Weights of a small GPT-style language model, trained from scratch on English Wikipedia: no biases in attention or MLP.
MLP neurons of a small language model. Each row is named by its layer, matrix (down: output weights) and neuron, and shows model dimensions 128-255. Each number is 128 + 24 x the weight over its row's rms, rounded and kept within 0 to 255. Numbers have three digits each. A neuron's up and down rows have the sign that makes its largest values positive.
A block is one neuron, or neurons of one layer that tend to fire together. Before each block is what it responds to, as a language model described it from the Wikipedia text at the highest values.

Proper-name ending pieces. Final word pieces that complete a split proper name, mostly surnames, first names or place names, such as Bryan-t, Barr-y, John-son; also occasionally him/who right after a name.
L3.down479:138103124111142095111140116083093139106125115132146180125138134121137142122160124130148160123130106101139137136128138124145143160118123146122129123136098107186100109149087166134133132158099152131112129130133088114140167120104198152111106110185160136097074182179109142157144117095158107110128156151101084093136121145112094126122143122141143120112108060094119134110117116134151130116113

Verbs, especially in titles. Verb tokens or verb endings right after a subject, strongest inside quoted song or show titles ("This Land Is Mine", "Here Comes"), also in prose (arrives, competed).
L9.down6:109125158104155119144129084142130162122115115155106140141078085104082116129123142114177115131123134127125143115157114168182111116160120102155130114115123097103115097108134131137126134101140126125104155114141124129107127172112079147099111130165138111110116133151143114053102118144165088157163129112102132070092133091152121119098102095141137140077083126118148144105154127102093119125124
L9.down218:131173116107166136104150140135129101147104152187144173125126131135168116149149125112114134172136127135142154130159145108141122183130100140141143138109135133088121124111084144076140153105138140111171142155105109074176117118109139118131090113108151182124123101122127091112104093089141139114101135143136116137119116153129134144126142105111137141101114152123118130195121148166122109119132
L9.down351:100133169124103129146128143152098148143143122151124162135149135147144132154164101125119101120135136130143170141109127092114119106101093106145153128121138121176123144153127152137100135132105133124084134109133125125117125118071118111144082130147142111117119127124122147127141123125123119151143146138136079157126139111145125154080115133094097145109148115122108148163099118096106111133176
L9.down454:164187130123100136118140158106136131124169181107091126127152181149105116153162130154149135108105148115126156133114111138098130092133100134137162134140131124117170097139129113123107135148201103135083149122134139148138119110155128110144107108154120142091131151119180145118091148100108153142156131133101156155160101114114124105117090139093123154080139130093101114160151103114131134105151
L9.down700:118083142121143128114125125105101151119116092130123145140129162100134150128161161161099188105152124129108132128111129138133100120147131158123144146138113136140118148150116155166129138116109157151162118141134150119131116162117147149139194114181121100136151121134115071147120095100120080155129083125123088110120099099136099099143131114128131158122100117165143165126136139108181135100148
L9.down744:166120102096190097089118110150118106130107126131160112108150167165118099173152183112087126082109120128102123140141079142152119154128094106163172137145163079143127111127145118110161160104179119118135119144107107127115148124117103129173166128147105142137145158117120161104153169125171122087156123108134121099136107103124115144182120130068114114103125153144123150133110159146120168092112
L9.down862:126137168086161121101176149113126090107072153149120139143125131141151186117180153141109095158164141111126126121142131122149080115165105112163107159136171088147070115104137147123110124099089141110158153087120137135130151123135128079144105087133120154147149112153114102100115172116159141134114159126108172104101083091100116143140113114132103117133151117119120148124142131158141093100147
L9.down956:112141137118110108134159105162124166091137140101130144135144138103179112164147102149160143145155141142102193134168158121109171138124117107105125107116154121147126135127164129124111176169162141151144136099051093133140144103121105106117166078134078097088119151141138099152117122151130113160160122147163159131145152119145118111111102156117101109138166149120106122121148153102112147135134

Inside proper-name titles. Word pieces and capitalized function words inside names and titles of songs, films and places, e.g. Cry-ing Game, Clan For-bes, Son Of.
L3.down983:117147082106117159164151162152125135114131141126117088136149159148148099110127161093121116114119124133166117137121149148150121132122121147124135122107151190138104112086089140089110141129166097132179130153108135139166122107121088147103111073114148127109122135114108135113122120139149150120138119114153136142130158107125116107102114097118097134139133130139136106167106090115094106132143

Possessive apostrophe. The apostrophe of a possessive 's after a noun or name, as in club's, computer's, Macy's; sometimes a function word like the, to.
L7.down104:146116118122122095132138128121106104144148147122131094135121089121062126133119144123101139122124135129145099128128095121063169082113144092130159125149102188136162136121135166106138152145033157164115122121116064123097188142121115158081097157131163111170165140110129130104060113132129121135123140089160158159139124058171132117105115104146105094114112137137115123148121154163119117123113
L7.down124:113137123115124107092143124131120177177107133121101130124132145106153118129172146104120080125133131146150150102118114131159109138090141126183132095118117124103087108125096139172141119138164155164158141138137130133129117133104166149143142114151177124105096122122123081078145156114144130129183154141127120140119133049124102143117124108179108163158126135153164106134145141162141134138134
L7.down195:138157109144145157137159102134143144125145113141118104136101183118110135083143139152119114137134112161136110103157154165075087121125115143140128100143144146154117127133089165117129139111164112115118121111116156096155100030089092092135107129132147144146124146106133085077166126092153134143159165074122116140116129130179133112153135173131114097134093154190134105125115128096170111121103
L7.down380:152109127105130111126140127159137114168156131124126142107134128140127091123164125140114173116193078169110080112097097125106100106155094103136126140124139181114162166101121152077189094104110119149156161085151087124117113124111132112123146146112137182080098111113129112133150143122113145135115079123159104116145122137150145143117164122121110105123144142137113124134144124118121145119131
L7.down683:101121072129095129106100129107125129173121116128097125179156136145136106077123130110109119177121138101158115136185152133134133164065142164134154130134132112143151134110185145148154136095163133130122154137111113115125153143106117142113083129126109165122110090127093117114097138161154171187127135135135119125122135137126152105160146149148141133110092113127163120101094139169136129160149
L7.down743:140119157152147133157135072145140132084165122131171098104152140134126088174158130142158120145118112154092149107126097146176111110110127134135102079140135116121132129113091124161136144107098123118136170142098110139186126169123074134079132097094145162132129125105144114122104133118159143129158103125103173153102107122146127154108141137122120101153094147122151158086096156157141139142096
L7.down826:147122108139168080109119106129107119122112146104131088114123128090094118149172156171107123131113126124142132152138115176140183153144130109143156129140129137154150139136154116097149096147098107138080168137111069121152078146135143112132104111144124105114100127133109117078150103104146125119135165136123134131139129126117112100132185127145119111144087128158152163124134166120123132145103
L7.down931:126146142099154137120151171141152107151153123117111108146106143126098077127134101108130079094103146104114173121134103129119120078124092096134148142086163101148124128114140145141118162140169099134132172113146105115201146170168103090090121121157131150104124083099112125136106161137115101166169104167109184116097108105147116180102123129142115088115146148120105144086131129125138146152102

Proper-name final pieces. Final word pieces that complete multi-token proper names, mostly surnames and places in lists, tables or bios, e.g. Mar-sh, Camp-ion, Mother-well.
L7.down506:137123150145131131127097123154097164121103123123151148127111138120142106101139140119120153152119086129134158095091148161182160191122121139127159110110147100109084137149140111148112132193139131135098152107107161131110121160119113136126152145121158124061129146162138099123106148123095170119118122134143125142147105127116077120094155162186120190123143112116085104132133119101182126124131
L7.down555:130114141150115163116098147116108134115087136126099154078091111118165106162136116087131140107087123114129137082133108123169095137102144105118132134097146124131069110161115109189132142112109169125127119113115148139125138145107154097114142116147100112141084144149125100141123113103079121136167174098144159135162095165137109100141113130131154158140159114105143146137155125137140156135141
L7.down704:131118104095128154125134163113075108145135171132117132150140092158153081116143129118077157117144144128146085139161115142137138117110096118114134150140076105091155119118146118088114144133116112142129154129164119133120147181134143120129164101119115091127117087169137134139168154155151166088114155146087138111151142087120121141149132174142125168126089090157135121122134132114083152146179
L7.down737:093126130138174110111089106168109149177102115144152150123137124096122048128132113131148109109184087132112138145125119147128151116153120098142103143135134059099107135145162146143133131163139097143149122095146157098105126130114134116118112102092136118181097147116132116172179143104145148119099123123095110130110141138152125146160176149149105136147153119118134084152114137112149124091146
L7.down789:127199058140130104069131139113166142110102113096126119103132124094105116169152145164132112122129092108117146109121096098118131114186124149130094152131093142119120128147158093141140160121122152172122153063111148130108164124123108123124165113098112095121135145133142104110121121123127141177135164160139160108156129093155143171132128164148118135156118166160121113119102130125125137131148
L7.down822:127089152127067164063125127129136138140102137157147134158113105113109149103132110077126178129109130120106109083162113119133128155144117111141133123174108074152125150144108105160119154131111135154105145103126126142150135097128134163123122172122128080129151117143124119116113178103115142163118090109109106137107134171161136155123085108121107118104143150092132112094218117141147113112119
L7.down955:138065166089112128120163098115152142103134102151129098113111134128101107105115135109140151141132153121158171101118107112095139147137085104129156136143135131135093161120179123177150156126149188143115139102155156114127164127117087141165094142128109139165100122090163140111147107124106168141132122135137108111110122090149137140139118121158097126106110125108137190126153154125137121149116
L7.down975:105172142120119146050128138128140100133093132133102087105143114193137188133109117151163117139152069132111110127163102162143141181114127151148131144171105159142094135111137081118145147123100121122135147111137126149104159131171145128156144127129154174090075167093148134147086168121128118177096112100163122092112101160119138114142127146081099113108156192129135125084113148114098126142123

Proper-name ending fragments. Word pieces completing proper names, mostly surnames and place names, such as Full-er, Fied-ler, Kimber-ley, Kidder-minster, Wigg-ins, in lists and tables.
L9.down50:166090147120132120117105132102148127143133139165156105125153129150101154112163124154156129133120118132130097121128140117110121175124126129120117119114139135164146096114174118172100147147126155169155083104110117167104155128110126130123130151110119132105123137109097115118152155117105098169088120094146104096124129125179083100141103106105119154140122099108131148135128107140142171124087
L9.down76:156129126140120117136066140094165087119129143106112124086126147105151165135120165147096183133123092150175100136143135143123116185115117142174165132150125119110123144142139158127111154116130092105104114107097140125119126145156115174125120135130148183120123115138116150126160132142119138132112113085151164108130115103109104112151111089145120104177094175114167105128101098121112121135104
L9.down92:092146156143157106118149105117157144109145145108127165103114113084178152100119125175171148119141111095139126157119140136097125105071157155153088136141131088133131144120183139146096168136165140094178133119116108138085122130152146125116121118117145101167109160117136109090159117171143135146162099119105125171119122124131158119166137107130099135182165094119095141111140096135087126121083
L9.down115:136116043128101106156090127126104172173133127155170112143138123129108106143105119101106183105131126145148102161158108154096149120105136162135123150097178128166130106160113146145089101148124145141127113118106142086139131115138124131135139128143118121095123149131122122105149118117139146139093141139091133124089105152135167166125168109139135126125131104140112109145168135138123142182140
L9.down212:134112183104109138118082101101127114150117150149082102155095143117115122150149147116143139099114148134170093136106137174136122138133092154100143140119176124137135176118115126157122128126157184091093159120093121125151131119124098153168147160130094164108106136110157152087102111126112147155109096114088125184113135148098150124097202082115130126137088161141134131104182132092111143112119
L9.down392:150152131150154132137139137123114127086118132130147130154094090152129134125122090079106122125139144131128132095154126120157113116087132095137159118118067084145080130110169148135083163126106142118126123083123121160116159122147127131088168112153113138158129146134142093117135145149139111160117150099148143177150126116154108112085093119131117155104130122116110118116109107091100123119060
L9.down683:156125140118117145081120122132160196121142121140076088156128092161129118097134112136128100120141111130125152108131111141158131107094116129112136112127128177173170099127123146128125133142125130147108124143150103177125100112122124201116090135132119110108122147115139156100113121126141099114124172122134159097123169104161118118139140132123219161120160163121104095071151087098124092142132
L9.down911:120139102155098133137100172133132052120126126088165137137116102140144126093121099095105129094126139121173183140130114138118158121121144147158144117145108101111096100119124155137109115145160148138103138106159173126105132140131104096134116127165121143134111171146132097214120111104083124087082143095144171159136158117137136126137140144133134145132147142115150113133128135148111111117158